Weights of a small transformer language model: 4 heads of 64 (2 for keys and values), 5380 steps.
MLP neurons of a small language model. Each row is named by its layer, matrix (gate and up: input weights; down: output weights) and neuron, and shows model dimensions 96-223. Each number is 200 + 30 x the weight over its row's rms, rounded and kept within 0 to 999. A neuron's up and down rows have the sign that makes its largest values positive.
After each neuron's rows, "fires before" lists the tokens most often just after its 100 highest values on Wikipedia text that the model never trained on; "fires after" lists the tokens most often just before its 100 highest values on Wikipedia text that the model never trained on. A number after a token or word is its count.

L10.gate606,195,226,184,171,229,178,217,208,215,177,177,145,163,196,193,224,197,217,177,194,178,257,157,199,174,233,189,170,154,175,153,171,214,155,194,182,242,146,186,163,196,243,182,201,154,192,263,233,152,216,178,222,284,199,204,188,197,297,172,209,210,196,205,184,216,219,220,138,199,172,234,165,200,182,195,154,230,170,170,213,193,194,209,188,251,213,197,173,189,186,186,209,167,148,143,225,212,168,171,203,210,225,267,187,224,190,218,227,196,205,184,182,194,188,202,184,218,224,182,180,235,204,203,158,172,182,165,255
L10.up606,184,223,174,202,229,163,241,194,217,183,168,152,219,205,147,206,216,207,225,225,154,243,227,163,215,129,220,248,227,191,232,254,209,255,191,241,236,210,185,193,201,119,213,152,192,183,184,181,203,190,230,194,153,169,208,205,182,200,192,267,182,150,243,173,203,263,230,205,128,204,189,221,283,179,260,209,231,144,216,248,136,184,203,164,204,201,148,200,221,179,208,206,237,259,174,150,200,292,241,196,189,199,219,192,180,211,234,194,166,238,167,204,188,157,218,163,224,186,171,252,178,207,215,243,179,216,252,141
L10.down606,189,149,192,180,221,201,171,217,223,225,232,223,225,210,196,186,254,213,224,136,152,229,173,214,177,111,215,240,208,153,219,197,204,243,198,189,216,256,238,171,169,254,251,182,205,236,199,201,217,116,210,173,267,209,173,153,204,211,181,226,219,170,206,198,182,236,228,215,162,185,216,187,270,163,220,251,245,198,197,199,170,222,183,185,204,206,237,206,203,209,131,231,157,173,212,202,210,214,187,247,219,213,185,145,187,260,171,195,189,200,228,188,190,177,202,187,181,142,222,193,172,214,214,206,186,230,207,264
fires before: "\n" 53, "-" 36
fires after: "." 39, ")" 16, ")." 6, "W" 4, "ist" 4

L7.gate127,217,199,162,172,212,206,168,238,178,214,209,173,141,220,203,152,172,284,156,179,174,223,195,231,208,196,166,219,219,197,197,195,206,217,237,193,225,183,197,239,143,243,195,184,180,173,205,165,194,170,185,185,186,164,253,185,200,158,166,181,155,180,230,214,184,217,196,186,200,155,234,261,208,240,173,215,207,199,119,216,163,206,148,147,185,234,139,207,209,228,182,224,223,200,199,174,237,247,167,203,212,250,179,245,205,196,189,207,191,223,212,168,191,205,210,192,138,161,229,213,194,199,194,202,180,190,190,213
L7.up127,245,196,214,202,219,178,176,217,242,146,203,236,244,234,205,211,206,264,141,180,168,224,190,225,260,222,187,221,227,166,117,268,167,194,210,208,227,227,256,190,196,220,191,239,190,236,184,151,223,182,210,236,186,218,209,222,118,185,173,210,236,189,249,214,245,202,200,178,192,204,245,170,149,156,173,191,241,203,215,216,174,200,202,207,176,207,187,233,217,207,194,159,188,225,226,221,255,168,197,212,175,217,160,197,186,198,204,223,189,199,228,262,255,230,270,278,184,211,244,184,195,198,192,171,208,175,259,199
L7.down127,208,213,185,188,198,204,237,172,232,169,180,217,249,167,202,167,197,168,201,174,150,188,193,154,232,222,193,194,246,234,182,182,169,219,187,167,175,199,218,181,191,179,152,174,164,211,206,239,206,211,140,247,229,176,236,212,184,202,140,182,160,221,227,201,193,247,143,200,141,108,155,202,210,144,274,185,187,232,223,193,194,169,139,197,209,238,243,202,219,182,213,184,204,216,232,259,171,184,215,188,192,224,212,195,214,230,197,215,230,151,215,223,195,188,215,202,246,182,192,278,219,219,195,199,185,266,262,209
fires before: "d" 23, "s" 12, "t" 11, "y" 10, "al" 10, "od" 8
fires after: "bu" 17, "cc" 16, "p" 15, " b" 12, "mp" 7, "va" 5

L4.gate332,227,209,229,157,215,176,224,232,248,231,195,193,253,248,171,214,197,234,217,181,151,200,237,227,181,213,230,115,247,125,257,188,176,188,174,205,181,212,230,177,137,203,178,175,232,151,157,234,197,133,196,193,234,172,203,159,242,208,151,221,207,196,189,223,164,273,151,200,184,281,224,220,211,210,207,204,192,179,176,190,209,176,172,199,233,197,198,153,165,182,177,165,192,257,226,215,220,182,179,199,217,193,224,194,206,158,183,219,209,220,154,226,192,158,218,187,200,227,194,147,235,235,207,239,189,230,205,155
L4.up332,224,245,239,186,253,94,228,205,214,152,193,187,202,239,195,184,184,158,205,197,228,185,191,145,188,180,176,205,236,192,217,212,207,157,200,181,202,230,204,181,193,160,222,187,225,188,168,170,212,140,165,167,252,166,172,196,242,246,194,221,214,176,159,250,198,228,180,182,169,212,198,209,199,207,197,195,168,203,199,189,201,176,179,232,210,199,152,215,195,198,139,215,174,262,177,229,204,199,230,176,147,180,206,201,221,211,186,200,236,211,176,217,171,217,234,135,236,208,214,190,240,189,181,147,199,196,206,136
L4.down332,220,178,248,141,232,177,188,186,190,180,244,199,246,177,187,251,249,195,199,195,226,139,148,179,246,246,178,187,225,253,175,183,189,195,221,215,200,211,180,183,182,195,191,233,197,178,152,179,169,154,223,168,205,202,258,177,173,171,235,252,222,258,243,171,149,177,194,222,166,147,247,168,233,248,165,222,174,218,207,179,209,224,202,190,210,141,151,227,192,227,180,224,204,205,202,261,219,216,237,215,147,227,208,201,198,207,155,211,207,214,244,179,238,201,197,191,232,231,215,119,183,188,229,209,174,223,175,182
fires before: "le" 11, "er" 9, "ic" 9, "---|---|---|---|" 9, "lo" 7, "t" 7
fires after: "te" 22, " Te" 11, "e" 10, "ly" 9, "o" 8, "\n" 7

L4.gate613,196,211,197,187,161,229,198,182,233,167,222,204,237,203,175,147,214,213,195,231,227,182,208,190,238,177,212,221,221,201,258,242,155,175,183,155,184,207,178,207,225,203,171,179,217,145,217,221,182,165,228,209,198,169,240,232,218,206,250,243,116,142,158,203,235,168,218,229,189,230,178,184,157,217,221,201,214,301,141,238,227,166,175,186,221,200,200,224,203,175,172,267,211,162,236,194,217,220,173,250,159,231,194,211,179,194,226,181,156,211,190,188,232,213,224,235,165,201,185,147,165,239,197,179,140,209,202,192
L4.up613,205,227,233,239,171,211,211,151,245,214,212,232,256,224,212,177,202,191,210,243,243,158,205,218,252,207,192,222,185,205,233,219,170,201,191,131,165,201,168,218,225,203,129,174,191,182,215,243,192,191,235,214,168,212,246,218,216,181,224,189,123,140,203,243,242,150,221,247,212,197,151,197,148,233,234,176,191,246,164,170,226,197,228,170,180,200,185,206,191,158,210,284,241,153,249,192,224,216,204,242,174,212,227,212,168,184,216,207,148,258,198,206,206,223,190,225,202,196,173,157,157,244,237,172,199,203,225,208
L4.down613,245,214,192,186,163,194,142,139,171,207,247,272,184,188,235,194,204,228,164,186,240,159,195,189,211,165,217,161,195,257,170,215,198,200,214,231,196,199,221,165,188,163,188,214,190,203,215,244,209,205,186,206,246,198,174,167,191,225,191,219,212,209,209,192,187,222,241,179,201,199,188,170,206,207,217,164,177,186,202,204,184,206,261,224,213,205,227,211,181,184,205,208,195,191,171,163,246,186,203,201,235,186,152,217,175,172,198,226,216,164,163,222,246,230,213,171,223,207,259,174,180,205,210,167,172,207,272,206
fires before: " |" 41, " (" 14, ")" 4, ";" 4
fires after: "." 58, " " 9, " 19" 8, " (19" 4, " |" 4

L10.gate63,167,170,206,188,215,205,215,210,204,208,179,224,249,195,113,181,217,203,131,232,235,239,170,223,180,207,218,248,192,218,232,249,243,188,253,160,216,210,264,188,198,250,206,161,230,200,170,182,189,137,239,227,234,227,219,230,141,258,215,140,166,215,210,203,213,179,176,239,195,248,172,205,221,218,213,187,244,216,200,165,196,156,209,203,209,192,182,168,158,185,215,195,230,199,236,248,192,218,177,221,207,211,221,188,259,214,203,189,206,204,252,216,189,200,214,256,211,117,212,204,230,189,274,236,156,211,212,179
L10.up63,220,251,170,219,191,188,167,159,237,189,191,177,219,236,172,231,231,211,161,205,208,246,205,189,171,237,203,215,201,225,190,205,202,216,232,184,204,160,222,236,181,174,155,174,187,196,194,219,201,249,184,182,236,151,172,183,187,204,231,177,213,159,175,192,195,226,241,252,233,142,232,176,186,168,190,234,174,203,180,184,186,179,215,155,216,224,228,175,222,243,145,179,220,208,213,182,177,207,233,213,199,206,229,197,177,210,233,229,182,187,174,137,188,192,238,222,245,168,170,202,205,156,233,201,237,212,241,181
L10.down63,259,201,216,146,204,143,208,211,180,177,200,244,174,195,157,221,205,202,169,183,108,163,209,245,202,262,202,128,202,206,196,184,215,191,191,206,241,183,216,248,224,215,171,189,198,208,170,267,225,220,180,222,182,223,211,203,174,245,203,209,238,136,205,167,218,256,201,202,191,117,142,199,204,178,166,232,179,238,151,144,216,153,167,275,200,214,189,199,172,200,150,158,260,186,221,164,243,214,187,247,182,216,140,227,219,236,161,221,230,210,220,194,200,171,171,190,188,170,223,196,219,179,203,190,190,249,220,213
fires before: "d" 21, "k" 10, "y" 8, "al" 7, "ish" 6, "ent" 5
fires after: " " 46, " p" 11, " ch" 7, "v" 5, " Ch" 5, " b" 4

L10.gate187,195,212,226,205,211,217,221,161,202,188,259,157,215,203,195,197,233,219,216,174,190,191,226,251,259,180,218,182,243,208,190,213,215,213,191,209,192,160,182,191,145,218,175,190,209,180,164,208,237,197,197,252,268,214,141,179,184,221,203,234,208,190,216,163,264,204,189,227,197,192,217,250,204,131,215,152,162,232,173,229,187,194,172,222,201,173,180,224,155,189,194,230,230,264,181,265,188,236,262,234,217,255,209,197,239,159,189,201,173,157,198,225,151,208,233,163,193,227,200,208,247,228,205,194,218,201,133,206
L10.up187,215,206,228,206,252,180,261,200,160,171,194,190,191,184,189,180,189,187,193,191,180,183,190,186,178,215,187,200,189,157,199,132,167,194,187,221,241,186,240,203,187,171,210,213,200,164,181,218,239,244,215,200,251,187,159,223,228,174,171,216,166,211,218,219,181,180,225,164,213,236,223,199,172,154,197,218,191,167,209,230,251,239,168,226,230,222,203,265,200,150,180,199,237,298,238,223,185,228,190,163,213,187,212,238,240,199,236,175,196,201,182,193,200,190,254,135,207,245,218,176,154,149,191,182,205,171,223,192
L10.down187,157,171,224,178,246,190,252,207,192,215,207,156,193,184,209,229,250,147,184,212,242,211,244,172,231,249,245,216,204,200,212,173,178,233,156,165,181,156,145,272,205,214,229,201,177,114,216,192,212,215,195,204,264,176,167,271,205,205,199,201,211,269,238,201,216,230,207,211,239,234,238,196,195,171,160,248,200,230,192,170,205,202,161,238,221,223,163,235,249,259,186,186,242,224,222,230,171,241,208,193,202,197,186,195,217,138,193,204,231,222,198,193,225,192,194,201,216,236,156,233,205,213,154,147,145,215,219,215
fires before: "um" 16, "ph" 11, "ough" 7, "ia" 7, "on" 6, "al" 4
fires after: " Al" 27, "o" 9, "al" 7, "el" 7, "n" 6, "lo" 4

L7.gate269,197,177,194,168,213,237,213,212,216,195,154,174,173,214,178,200,194,216,230,257,219,208,199,250,211,227,162,220,214,288,223,252,220,231,187,167,175,259,202,198,187,223,257,205,187,197,230,201,190,202,224,269,230,169,241,191,235,231,188,207,173,184,202,235,174,205,189,218,212,177,197,243,203,226,171,185,182,199,201,242,203,183,174,203,213,195,210,194,217,187,282,226,223,251,154,200,178,158,214,178,199,222,253,201,166,181,228,184,201,147,213,194,193,152,211,183,192,251,219,219,172,171,184,195,187,226,192,181
L7.up269,176,295,194,249,172,204,215,240,174,160,210,185,243,175,220,132,215,185,163,179,169,180,269,183,234,146,178,220,167,170,236,205,192,192,175,213,192,182,204,187,216,204,168,173,172,224,156,235,224,160,229,193,240,208,189,195,164,191,204,220,213,181,170,188,239,219,195,221,149,224,146,220,188,156,186,253,228,238,192,158,190,185,163,172,199,226,222,176,141,218,187,210,191,182,226,203,172,195,181,210,230,206,176,217,230,204,193,148,232,194,211,176,213,193,251,202,262,130,203,231,208,175,145,218,175,156,201,238
L7.down269,203,216,199,187,168,201,220,224,161,171,247,167,245,227,236,222,150,224,201,152,245,224,208,215,216,189,187,172,196,235,208,244,179,219,167,222,217,236,185,170,155,157,201,208,177,166,199,281,123,233,226,192,203,228,227,245,231,204,190,201,174,173,173,258,247,215,191,224,192,219,163,223,210,180,220,237,188,186,207,178,135,228,178,203,213,207,234,232,176,202,215,218,190,146,207,182,109,191,192,198,218,198,244,203,194,191,234,242,240,164,193,190,244,222,189,196,159,134,224,206,192,164,137,195,227,203,204,188
fires before: " |" 18, ":" 16, "–20" 14, "," 14, "\n" 11
fires after: "-" 29, "|" 14, " |" 9, "our" 8, " in" 7, "In" 5

L10.gate75,150,204,177,219,170,154,254,199,229,201,174,179,190,218,212,222,183,258,187,147,226,216,265,144,190,227,201,188,180,198,210,200,157,206,202,206,172,159,181,242,169,185,137,196,197,199,226,220,210,187,145,220,212,127,187,220,231,235,173,215,176,185,221,262,244,181,238,222,180,230,209,234,199,153,174,194,173,190,208,202,215,171,176,142,183,214,228,214,208,169,166,204,208,217,215,248,222,208,215,182,225,179,208,227,184,182,222,114,142,261,226,215,168,233,221,172,211,211,195,186,217,188,172,161,214,237,220,202
L10.up75,186,200,200,225,219,209,254,174,221,177,211,189,169,227,208,185,182,192,228,210,197,168,215,234,166,208,175,230,181,189,244,242,220,198,183,210,168,180,213,169,174,235,217,166,192,170,199,159,219,185,203,159,184,229,176,239,206,158,200,231,177,187,212,190,239,187,229,179,138,171,209,232,182,211,201,228,217,200,202,225,154,183,172,209,193,229,245,193,194,197,229,205,232,223,234,233,211,152,201,181,220,236,168,233,203,190,235,246,202,220,170,259,215,151,194,213,174,177,201,219,200,167,169,228,240,227,141,138
L10.down75,175,212,211,180,158,201,170,178,215,211,180,181,188,254,164,182,183,221,218,208,246,230,205,185,159,215,178,174,239,235,219,228,269,289,231,238,214,196,244,212,201,129,169,220,141,237,215,251,182,198,175,205,210,252,218,217,239,161,217,199,152,166,206,201,201,226,165,174,174,210,213,230,233,231,176,188,218,179,277,184,149,159,245,171,150,190,270,153,199,222,205,167,194,124,193,219,224,149,163,241,171,219,250,205,233,248,174,171,161,222,196,235,201,161,214,158,215,178,199,233,214,197,213,199,239,193,243,223
fires before: "S" 23, "ia" 9, "land" 7, "." 6, "C" 6, "a" 5
fires after: " U" 29, "S" 13, "one" 12, " I" 9, "x" 6, "us" 6

L12.gate155,159,140,161,210,213,225,190,216,223,181,162,168,243,200,239,202,216,186,236,206,163,213,243,221,147,163,134,210,236,187,168,155,255,226,178,197,195,242,204,163,167,193,218,217,233,229,211,263,224,223,193,237,225,164,204,226,225,200,173,186,194,192,195,163,213,217,168,228,174,181,206,231,234,150,136,196,185,160,169,234,177,204,175,203,181,157,227,196,181,261,223,157,170,229,188,154,220,271,185,237,215,188,219,184,175,198,152,212,140,228,186,225,211,199,194,251,198,182,162,211,172,201,207,219,221,199,220,222
L12.up155,174,204,222,227,220,155,248,200,220,152,237,184,244,180,148,222,228,179,152,178,186,160,226,172,254,168,212,212,237,200,217,220,184,165,227,206,170,234,185,229,220,190,165,179,219,229,172,223,206,205,200,223,145,211,219,197,230,251,178,164,167,173,247,196,189,188,155,258,190,190,206,219,210,166,254,197,252,237,184,277,223,210,202,171,167,153,184,192,209,204,159,256,207,180,218,205,165,189,214,194,154,185,202,251,254,180,209,196,201,221,190,172,178,201,171,180,203,141,266,261,240,198,165,191,201,229,193,204
L12.down155,212,206,181,175,227,179,205,162,245,194,205,180,160,192,257,233,209,164,183,211,261,207,197,210,184,262,188,224,132,216,198,216,173,217,184,143,167,254,179,152,214,231,221,167,188,244,156,232,196,215,172,186,207,158,149,179,159,200,215,229,228,181,175,202,205,140,199,202,212,200,159,214,198,179,157,183,183,160,174,193,181,200,205,172,223,220,182,209,196,209,207,204,201,221,230,213,179,247,131,201,150,228,206,216,249,208,226,244,188,203,171,210,186,201,216,183,214,186,183,171,189,195,164,238,150,203,214,171
fires before: " |" 50, "ment" 14, "–" 6, ":" 4
fires after: " 19" 18, "–" 18, " 1" 10, "vi" 9, "|" 7

L6.gate595,222,194,161,215,206,222,225,234,206,142,217,205,144,182,167,195,232,190,269,191,168,229,220,160,185,173,206,165,174,226,199,156,185,231,155,174,204,139,192,212,197,186,203,195,196,164,222,190,213,221,225,220,223,204,197,195,175,208,249,183,177,171,188,199,210,212,222,182,168,241,206,199,168,153,230,175,203,163,196,270,185,205,182,192,196,226,244,209,181,149,194,182,215,216,211,223,170,156,250,231,197,157,248,225,194,167,221,141,197,183,188,185,150,195,204,200,251,196,187,224,171,176,233,197,207,254,186,222
L6.up595,226,214,233,251,184,176,210,229,183,182,204,235,227,224,242,204,183,182,182,154,235,170,207,194,192,234,225,162,186,239,233,201,169,199,206,174,153,163,200,157,233,175,206,238,211,154,183,235,251,231,203,199,210,175,161,199,258,183,169,169,189,248,191,160,234,160,223,166,163,192,194,200,157,154,197,181,215,213,229,189,292,126,210,188,203,211,153,208,195,220,219,226,209,309,172,202,166,152,164,195,251,262,193,174,222,294,162,269,212,209,189,178,190,147,221,216,251,183,196,223,178,225,193,205,204,215,223,226
L6.down595,177,201,187,152,197,194,172,167,268,165,221,189,182,201,145,232,184,197,212,158,206,227,253,165,213,167,173,208,213,233,231,226,180,155,181,196,207,145,252,206,183,172,231,196,164,200,209,225,192,167,188,154,193,192,164,184,162,232,171,161,240,151,146,213,206,220,153,219,181,185,236,194,163,190,193,198,200,255,179,218,218,181,185,198,231,187,200,253,182,211,238,186,180,164,172,198,217,221,177,158,212,197,172,210,231,184,165,172,251,197,276,151,239,234,206,157,211,212,226,193,194,187,186,146,248,243,230,187
fires before: "s" 24, "ian" 9, "ce" 8, "ia" 7, "na" 5, "ć" 4
fires after: " T" 25, "d" 16, "er" 10, " Jo" 5, " S" 5

L8.gate701,220,207,256,187,236,246,218,215,211,199,256,209,212,203,187,174,154,223,212,199,190,279,164,242,224,179,204,183,197,123,252,211,200,210,162,221,206,223,245,191,204,198,151,213,230,200,206,141,184,201,192,204,210,170,240,209,201,213,211,227,173,240,183,268,210,235,243,183,185,189,168,194,142,176,164,172,176,194,187,218,199,185,184,233,212,198,201,150,210,197,215,172,189,192,200,269,182,209,231,216,212,133,245,194,208,228,259,207,233,191,178,216,178,130,218,209,215,244,226,172,200,245,201,203,156,246,165,253
L8.up701,215,204,205,162,271,142,194,179,221,227,241,223,206,201,178,198,211,236,187,156,142,217,175,222,173,196,212,218,207,186,230,210,195,213,171,213,190,196,221,156,227,224,186,246,225,225,181,189,249,200,192,158,184,172,191,209,242,248,165,219,207,178,244,146,173,225,204,131,171,218,193,208,159,184,161,164,180,179,216,171,153,179,210,193,205,222,238,215,255,187,191,149,180,193,150,225,208,183,214,205,227,210,216,223,212,240,191,244,268,159,183,171,228,185,166,192,268,188,266,165,223,207,180,199,162,202,181,254
L8.down701,208,196,210,146,237,181,183,228,212,179,217,203,189,189,209,201,261,198,156,186,155,186,184,226,183,201,202,185,195,310,171,155,207,165,238,159,179,157,257,214,189,253,163,226,223,206,126,193,176,205,176,185,216,206,219,207,240,195,150,176,169,159,188,213,162,168,197,187,201,222,234,199,231,197,259,147,182,252,213,168,184,154,182,179,170,229,188,234,244,209,223,181,228,170,204,198,201,168,217,177,163,243,236,198,219,176,193,210,189,239,211,182,249,208,192,219,218,161,172,192,238,173,180,176,180,189,188,176
fires before: "le" 20, "N" 12, "ent" 10, "er" 9, "lo" 8, "y" 6
fires after: "te" 20, "S" 13, " Te" 11, "e" 8, " ex" 7

L7.gate248,218,192,206,243,222,143,147,221,201,204,155,243,228,231,181,200,236,166,199,226,161,192,179,218,202,175,201,233,221,191,232,228,149,223,148,150,181,212,214,213,98,219,222,187,217,199,208,194,191,210,223,216,186,169,196,175,190,229,153,158,200,188,213,205,246,183,228,208,214,255,211,221,215,150,203,199,219,177,130,187,194,199,136,177,232,200,199,241,164,198,152,208,207,219,201,213,173,186,170,192,218,226,180,220,236,199,208,240,178,158,161,195,193,194,199,197,156,180,135,158,208,220,172,224,158,213,154,176
L7.up248,248,240,201,202,200,188,184,166,200,234,196,202,190,199,227,166,237,229,237,276,209,190,180,211,199,204,180,238,186,191,216,208,198,206,131,171,203,157,220,163,225,211,206,212,199,184,185,166,221,183,168,168,213,163,207,146,265,193,179,223,189,175,179,191,222,250,175,213,195,230,235,226,153,192,150,238,230,186,167,198,205,139,203,212,260,216,224,227,198,198,198,203,232,133,178,260,158,234,178,176,216,193,197,230,224,218,196,161,199,192,217,203,181,192,215,232,185,225,178,216,218,226,155,208,140,179,215,178
L7.down248,188,180,206,171,184,184,248,209,220,203,184,196,227,176,192,246,177,200,169,220,203,239,219,202,205,184,148,201,180,209,253,183,140,190,190,176,179,136,223,159,213,207,190,174,151,237,228,216,245,251,221,247,201,241,184,208,203,237,195,221,228,211,170,186,126,188,225,134,250,198,223,191,193,219,154,191,154,230,171,190,185,169,155,204,236,236,200,197,203,184,189,210,226,259,161,176,178,158,218,166,215,175,206,206,175,236,229,226,213,214,251,196,189,165,181,264,196,216,245,200,217,187,188,184,182,173,261,178
fires before: "s" 22, "at" 13, "ly" 8, "e" 6, "n" 5
fires after: " C" 35, " c" 8, "c" 5, "C" 5, " co" 4

L4.gate260,214,189,174,160,200,205,205,213,186,243,222,197,201,163,189,227,157,194,245,173,226,184,258,194,196,212,221,259,164,211,199,235,194,211,243,170,205,204,232,231,150,200,189,285,187,209,245,224,172,171,238,156,203,219,202,183,228,184,195,234,238,210,194,191,231,192,170,247,167,197,195,200,240,241,213,147,187,158,209,234,141,142,191,202,239,263,210,229,197,202,152,144,210,175,186,213,222,187,180,212,216,183,250,238,194,209,202,159,207,215,238,230,216,148,152,232,172,228,192,217,231,241,238,250,126,191,179,222
L4.up260,219,181,208,160,207,178,206,237,170,259,210,213,209,187,216,173,183,170,236,191,204,193,210,199,185,224,233,254,158,229,236,233,211,234,164,155,207,220,206,198,182,236,209,278,185,234,199,242,190,195,228,175,168,211,178,160,243,213,193,230,252,195,224,183,213,220,194,249,205,199,176,207,213,200,242,151,190,171,220,184,158,162,221,230,260,276,204,191,206,284,187,206,225,175,204,237,222,159,196,207,214,212,193,215,225,215,200,180,219,195,250,243,196,149,151,191,194,225,171,231,283,244,238,212,142,151,139,219
L4.down260,199,246,158,159,176,162,192,213,203,154,183,208,220,165,203,177,164,189,203,171,189,174,221,187,221,256,211,147,191,181,200,199,142,159,187,226,215,187,204,214,204,231,188,205,215,173,168,172,193,198,141,266,178,204,165,238,201,185,205,122,196,204,280,265,177,215,231,214,247,161,184,180,183,210,199,179,151,202,185,198,191,250,210,194,208,227,206,163,190,251,225,210,157,151,222,168,198,206,166,214,209,232,197,208,214,206,210,166,241,181,186,170,173,210,200,165,229,210,233,177,152,178,198,157,207,225,271,207
fires before: "ade" 13, "." 11, "ul" 10, "ular" 9, "n" 9
fires after: " re" 17, " Re" 15, " Bri" 12, "co" 8, "er" 7, " a" 7

L11.gate450,183,150,201,136,281,200,217,198,141,213,250,187,241,238,218,163,232,211,263,189,222,232,239,212,254,204,149,230,186,179,155,166,293,239,193,224,206,144,194,154,155,168,202,181,188,226,203,184,222,233,223,186,219,163,204,171,214,210,192,221,231,226,198,182,178,245,167,177,136,164,183,219,250,174,171,181,188,212,224,172,173,170,211,196,267,176,165,197,231,202,162,188,220,184,152,163,153,189,206,167,220,172,230,177,211,188,194,244,209,178,196,215,211,220,214,218,162,197,143,194,184,233,201,219,201,273,224,244
L11.up450,237,175,163,190,235,205,262,207,213,182,218,201,220,208,147,184,222,200,166,226,190,180,221,194,217,194,151,213,190,237,177,179,228,204,160,199,179,148,146,166,192,214,275,202,186,228,224,200,191,210,221,181,242,187,156,182,228,203,162,218,228,177,216,169,158,257,177,178,133,232,167,172,196,265,179,120,186,194,198,237,223,199,231,153,232,192,189,179,277,137,151,202,180,241,192,230,142,232,190,159,241,232,224,197,208,187,171,180,232,212,160,230,228,182,224,202,187,205,240,181,144,242,205,225,192,181,192,221
L11.down450,149,206,173,150,278,230,248,175,237,206,190,239,160,222,253,183,268,259,218,222,215,173,173,178,201,218,237,214,214,153,152,212,225,249,212,219,204,200,179,213,199,168,231,182,255,196,235,180,167,197,278,158,192,196,203,169,207,188,195,177,186,213,192,212,185,190,193,221,193,223,266,192,190,196,174,215,193,184,153,166,164,198,218,184,191,231,215,240,206,168,181,184,213,173,202,182,190,258,179,209,184,228,211,171,235,224,170,226,191,190,203,169,226,171,228,218,189,199,162,199,223,216,158,194,197,224,223,194
fires before: "\n" 92, "-" 5
fires after: "." 93, ")." 4

L11.gate42,209,169,191,121,232,152,202,241,158,228,200,183,188,206,192,184,226,238,199,226,168,190,198,209,201,167,222,226,182,178,254,202,159,177,195,173,174,187,215,189,194,213,269,221,153,205,209,158,180,180,253,204,150,173,232,197,209,209,240,164,160,147,148,202,222,183,203,212,168,244,166,196,182,224,171,229,202,239,202,206,155,142,186,208,258,194,161,221,170,220,166,178,135,236,216,249,240,158,197,177,197,225,196,190,176,191,214,224,167,194,173,171,186,185,179,206,147,242,202,195,140,255,173,223,179,240,201,193
L11.up42,205,138,200,134,169,234,219,212,175,149,205,170,210,200,185,134,192,161,231,160,184,218,192,224,232,205,231,188,168,187,212,134,173,213,251,101,214,207,193,175,196,177,185,242,213,187,183,165,243,220,181,218,178,209,203,204,189,208,189,179,177,163,218,204,173,212,204,169,211,235,152,157,192,220,212,234,203,207,131,229,186,217,214,139,162,192,134,251,183,186,204,194,233,179,197,209,221,233,155,238,222,175,191,181,222,220,199,206,239,197,157,184,158,255,260,162,199,232,264,171,157,176,187,157,211,234,223,215
L11.down42,176,146,183,203,211,149,208,235,249,237,274,180,217,227,192,213,219,197,182,219,222,207,214,213,216,210,164,191,228,180,188,226,138,185,183,170,188,224,214,208,223,200,238,181,187,191,177,190,164,161,178,210,227,199,184,253,209,181,186,198,154,202,204,178,207,168,230,203,157,196,116,163,174,224,190,208,252,177,218,137,166,170,233,184,234,144,194,184,163,180,159,152,215,194,192,183,219,252,190,225,254,177,231,212,227,166,215,235,213,217,215,192,248,166,216,146,216,206,244,230,202,172,210,226,154,201,171,214
fires before: "|" 34, " |" 17, "\n" 15, " —" 9, "port" 6, "–" 5
fires after: " |" 67, " —" 11, " " 6

L6.gate426,153,162,184,200,132,205,228,234,191,261,193,184,182,152,125,135,167,234,178,253,224,211,206,175,222,196,189,221,218,204,231,236,228,212,192,182,217,260,178,178,170,201,243,176,191,223,191,191,179,196,216,194,210,201,203,193,233,207,177,233,150,214,244,217,196,245,246,242,176,191,238,214,200,240,215,232,247,182,169,255,213,203,171,195,195,221,210,196,181,253,148,202,215,217,203,194,184,215,252,184,178,183,232,187,167,203,221,172,211,162,160,218,262,193,138,230,184,192,210,226,182,155,191,275,185,165,159,197
L6.up426,228,170,245,186,225,150,225,180,201,216,211,179,206,183,176,259,189,228,229,240,245,249,223,187,196,229,190,254,181,194,206,267,242,173,213,219,172,192,215,229,224,190,228,197,157,204,196,238,177,249,223,176,156,201,260,185,187,101,146,208,206,173,197,175,230,265,159,222,211,225,252,188,210,255,208,200,228,190,217,170,189,174,210,291,217,179,244,199,190,197,198,161,198,194,158,199,217,239,216,174,164,209,206,195,168,226,186,135,208,174,218,174,219,202,199,194,222,173,147,214,156,223,199,207,178,211,233,148
L6.down426,225,187,185,170,255,138,270,242,183,208,163,218,214,188,255,232,241,203,177,200,186,211,226,185,237,196,191,186,174,176,147,197,209,166,211,204,294,204,209,172,190,229,221,182,232,188,227,189,235,214,190,184,195,252,169,190,165,222,198,211,211,211,198,222,214,199,199,213,263,216,198,213,215,190,155,208,200,263,223,225,266,192,214,241,220,228,215,147,197,141,236,181,181,146,159,239,227,204,245,242,196,172,207,157,190,207,201,192,204,211,195,211,183,162,243,165,211,182,194,165,237,173,174,143,257,199,167,239
fires before: "s" 21, "at" 14, "ad" 11, "y" 6, "ke" 4
fires after: " C" 23, " b" 18, " lo" 8, " po" 7, "C" 6, " Lo" 6